python train.py --num_hidden_layers=12 --hidden_size=768 --num_key_value_heads=6 --head_dim=128 --intermediate_size=3840 --norm_place="pre" --bias="none" --init_std_qkv=0.0184 --lr_head=0.00928 --warmup_steps=351 --schedule="wsd" --max_steps=9156
MLP neurons of a small language model. Each row is named by its layer, matrix (up: input weights; down: output weights) and neuron, and shows model dimensions 336-463. Each number is 128 + 24 x the weight over its row's rms, rounded and kept within 0 to 255.
After each neuron's rows, "fires on" lists the tokens most often at its 100 highest values on Wikipedia text that the model never trained on; "raises" lists the tokens whose logits its output raises most directly, leaving later layers aside. A number after a token or word is its count.

L3.up1612 [ 88 114 138 125 127 139 115 149 133 120  94 153  94 160 165 116 161 128 132 149 133 134 147 179 160 157 132 146 126 135 111 105 133 170 117 149 119 141 152 135  97 104 132 115 150 145 116 113 123  89 116 166 134 117 132 117 105 169 171 143 108 100 144 163 131 125 102 130 140 149 172  88 144 129 110 119 124 104 165 117 130 146 124 117  96  98  88 116 138  78  90 123 145 116 134 103 117 109  81 112 150 125 123 119 159 133 112 106 107 116 146 174 134 166 164 103 140 140 151 163 169 133 173 118  96 142 125 142]
L3.down1612 [118 126 145  84  98  98  96 143 154 133 100 113 118 153 156 148 177 163 115 146 114 127 171 157 112 133 127 120 109 134 117 160 133 134 108 113 110 142 129 141 163 108 114 114 120 162 136 147 147 121 144 136 166 139 151 140 114 101 138 168 124 121 141 114 115 125 113 143 129 165 162 154 119 124 131 134 165 113 169 168 149 163 122 122 123 136 128 132 107 145 113  89 148 119 137  99  94 107 166 114 110 149 131 190 170 115 147 162 134 120 165 124 124 146 124 173 134 103 168 170 133 136 126 130 119 121 122 105]
fires on: " Be" 36, " Ne" 12, "be" 9, " ne" 9, " Re" 8, "Be" 5
raises: "ill", "ena", "aver", "en", "ep"

L3.up3176 [147 114 130 115  83 135 128 115 121 134 139 134 154 118 108 121 153  94 112 136 127 161 150  82 139 141 138 101 160  91 171 135 109 137 134 105 140 112 136 133 116 139 142 179 125 117 132 142 152  99 107 147 155 134 156 125 140 123 130 156 118 151 117 147 109 157 118 102 136 129 150 164 150 110 165 137 151 151  92 138 160 171 112 120 184 178 127 127 140 139 134 138 132 119 127 102 167 125 128 131 121 138 121 129 135 102 123 104 134 166 106 128 117 157 138 134 165 151 143 126 132 114 142 158 106 165  99 125]
L3.down3176 [132 128  87 106 135 171 145 146 136 120 106 131 162 116 130 143 136 119 116 139 152 123 117 106 121  95 113 115 152  96 149 125 125  72 139  91 151 135  85 102 116 153 166 142 156 121 127 118 125 149 134 107 124 142 166 155 135  86 161 127 133 125  95 141 141 132 154 124 107 124  93 174 144 127 156 200 131 170  98 110 166 129 111 128 180 134 107 132 117 126 111 145  96 103 136  91 123 108 132 126 140 122 125 136 108 133 116 113 117 126 108 137 158 124  98 150 131 136 142 121 127 101 128 170 152 138 161 139]
fires on: " Gl" 22, " Will" 12, " sl" 8, " Sl" 6, " Kn" 6, " h" 6
raises: "ave", "ob", "ack", "its", "ap"

L3.up362 [ 98 160  90  95  90  99 186 127 126 102 141 116 116 154 116 166 158 141 108 140 125 165 126 136 145 106 103 123 163 133 169 147 113 164 158 136 156 147 121 109 130 148  90 113 128 124 159 147 143 102 128 127 141 117 138 137 133 129 151 114 145 142 155 165 124 179 122 161 145 148 139  99  86 145 125 109 158 141 163 108  95 105 129 105 139 161 132 116 129 117 126 164  95 109 125 132 109 135  86 115 124 123 155 108 165 131 115 120 121 137 116 114 161 110 130 143 151  89 136  76 144 140 128 137 151 163 142 192]
L3.down362 [109 175 102 127 146 121  95 142 132 131 114 161 136 145 128 144 136 113 126 130  99 132 125 140 147 135 123 102 158 134 125 119 156 138 113  99 160 187 121 126 117 160 116 136 147 138  86 189 166 138 153 112 137  85 164 125 127 156 141 100 144 152 142 133 148 167 115 194 102 143 119 119 127 121 133 159 129 182 145 166 107 130  87 128 111  94  96 135 143 122 140 168 115 124 110 101 133 144 124 117 126  98 141 123 175 133 133 132 137 169 141 144 134 137 119 107 163 129 148 122 109 129 144 134 152 165 133 105]
fires on: " fl" 32, " Fl" 12, "fl" 6, " fall" 6, " elev" 5, " cur" 4
raises: "ux", "ores", "amm", "ora", "ps"

L3.up2968 [ 96 156 119 127 121 100 152  83 115 105 102  99 160 132 141  98 120 118 135 121 142 127 141 164 146 102 108 130 118 115  83  98 109 146 106 112 106 109 119 101 132 134 104 151 149 127 144 114 118  85 142 126 104 159 114  82 119 116 185 120 117 170 125 177  90 139 110 116 136 172 110  91 124 183  93 140 116 156 129 139 133 106 133 119 139 116 164 116 110 138 102  91 107 131 124 110 104 128 134 125 140 128 101 124 144 114 142 123  93 160  86 128 125  97 139 121 131 178 160 108 122  71 137 150 151 141 119 101]
L3.down2968 [141 119 124  90 127 109 114 124 127 131  99  99 149 125 146 141 109 121 131 162 108  98  82 155 177 184  96 137 150 117 125 107 146 141  99 124 123 146 117 120 165 143 101 132 139 138 133  92 170 105 121 154  86 162  99 101 124 128 173 151 130 129 146 124 101 103 148 120 123 160 125 135 128 135  95 127 120 133 158 156 115 144 173 106 111 143 117 127 128 121  90  84 158 111 176 117 165 150 121 116 157 167  81 161 115 111 143 135 106 141 153 111 161 126 134 170 156  89 154 109 107 138 132 135 112 166 115 134]
fires on: " Tim" 13, "ag" 12, " tim" 9, " Top" 8, " Ed" 8, "com" 7
raises: "gi", "az", "ical", "ister", "na"

L3.up3285 [119 139 149 104 111 127  95 125 133 160 161 170  84  89 147 125 150 107 113  92 132 145 130 141 123  93 127 111  91 136 110  99  64 148 124 168 148 128 133 113 109 106 101 175 144 143 121 136 110 108 104 145 159 136 160 127 156 151 129 156 104 131 111 163 151  99 123 173  70 158 174 143 133 148 160 138 122 152 169 135 165 109 109 124 182 181  98 130 156 139 123 148 159 180  97 107 164 129 133 105 124 141 109 161  98 134 158 150 146 117 109 111 133  89 161  95 106 113  84  89 141  97 124 147  97 142 134 113]
L3.down3285 [106 149 115 125  91 115  88 157 108 156 152 143 118  79 146 151 121 134 129 148 133  89 103 111 112 125 162 129  98 132 109 104  63 152  95 189 119 146 157 146 165 115 121 207 149 138 135 127 124  99 154 147 164 134 148  94 186  99  95 163 133 125 112 162 141 138 141 179  94 210 121 135 129 132 117 124 123 148 150 166 178  81 127 133 138 107 144 135 187 150 111 129 148 133 110  72 140 150 133 136 149  97 133 122 143 144 131 152 122 155  98 113 180 137 154 123 111 111  96 104 115  87  98 120 129  98 132 120]
fires on: " ass" 22, " ins" 13, " Ass" 9, " adv" 8, " equ" 8
raises: "ights", "ight:", "urance", "ider", "ight"

L3.up2867 [108 114 156 128 134 112 157  88 126 129 144 133 139 100 160 131 151 136 157 126 109 107 167 120 147 132  70 109 125 139 112 136 126 123 179  97 168 154 126 132 118 127  92 156 139 113 123 104  88 154 117 157 141  91 140 138 136 139  93 174 119 129 124 125 116 134  99 137 120 103 138 127 161 158 161 138 152 150 114 101 154 146 144 138 141 116 116 110 133  77 106 143 128 174 130 131 124 119 156  51  97 110 108  99 151 117 132 123 143 133 105 138 134 130 125  97 126 126  97 131 126 101 150 110 109  78 107 140]
L3.down2867 [121 112 163 127 168 166 127  86 126 170 150 109 116 143 105  84  75 121 111 135 136 115 160 143 104 103  92 112 137 106 146 172 114 117 114 141 101 145 138  91 139  85 142 132 182 125 155 124 148  90 125 105  75 113 117  99 171 138 100 147 126 174 110 145 131 160 146 165 111 134 138 139 116 125 128 141 132 126 106 126 138 129 115 105 119 137 102  94 135 109 141 174 118 122 138 105 121 115 107  92 106 145 142  98 120 116 122 148 140 150 142  82 121 119 110  99 164 121 139 121 164 143 120 126 125 139  93 141]
fires on: " main" 19, " Green" 9, " Main" 8, "ain" 8, " key" 7, " Key" 6
raises: "ten", "land,", "land", "e", "es"

L3.up2433 [132 134 142 144 104 150 144  75 103 101 132 149 149 118 149 116 142 113 125 111 107  88 117 131 124 170 119 109 170 116 117  92 112 145 142  84  85 146 142 130  86 141 124 152 112 152 145 152 108 109 101 157 169 114 148 109 122 108 141 145 122 109 110 114 179 109 117 141  95 149 121  97 115 142 128 151 116 119 169 129 131 134 110 133 149 150 116 128 108 134 171  98 150 146 121 123 174 157 156 144 178 159 158 131 105  67  95 129  79 128 137 133 143 117  98 149 114 153 163 148 149 122 149  85 108 160  99 144]
L3.down2433 [133 159 157 134 128 146 120 119  80  90 115  96 130  82 136 138 133  99 109 126 116 123 119  97 122 143 121 112 157 162 155 134 146 127 158 142 106 125 117 151 145 156 128 137  89 112 152 134 125 148 116 134 144 123 124 123 107 138 141 135 137 124 106  72 154 109 179 136 134 133  90 145 138 152 129 147  95 142 179 142 159 133 146 171 115 120 117 124 107 161 196 133 189 167 134 107 138 150  83 195 129 110 140 162 131  79 128 112 114 114 130 121 159 115 119 151 147 142  94 142 145  59 140 130 112 126 116 123]
fires on: " sc" 22, " deb" 12, " Sc" 10, " colle" 6
raises: "ope", "rib", "outs", "roll", "atter"

L3.up676 [175 173  94  78 122 127 130 133 180 120 149 150 118 145  99 147 152 164 136 148 133 118 152 104 155 132 131  84 115 135 146 144 169 155 178 102 128 146 143 105  97 161 124 179 167 128 163 151 144  98  80  94 172 122  84 152  86 135 126 113 133 117  93 153 113 128  68 139 116 147 134 158  95 100 141 123 113 126 166  96 103 101 176 122 160 136 133 117 108  70 124 183 108 125 146 156 144 131 121 139  97 151  79 132 134 136 104 101 109 142 172 115 115 131  95 168 104 130 140  98 149 145 148 112 104 122 152 119]
L3.down676 [130 164 131 138 131  87 145 168 167 121 121 119 155 164 106 162 168 132 142 143 136 134 117 138  88 114 149 122 131 140 167 159 135 146 100 130 166 154 136 132 108 121 161 140 143 122 165 125 131  97 143 115 145 117 149 110 147 100 147 165 127  87 110 131  60 151 156 175 109 108  91 144 146 121 117 117 134  80 145 129 105 197 133 107  91 127 115 102 144  70 102 107 145 163 148 146 140 137 111 124 138 116 125  99 133 106 179 116  99 103 139 114 115 143 155 119 109 134 143 156 105 106 118 103 119 128 122 156]
fires on: " cl" 24, " Cl" 19, "cl" 11, "rob" 8, " bl" 4
raises: "er", "ump", "ath", "er's", "ip"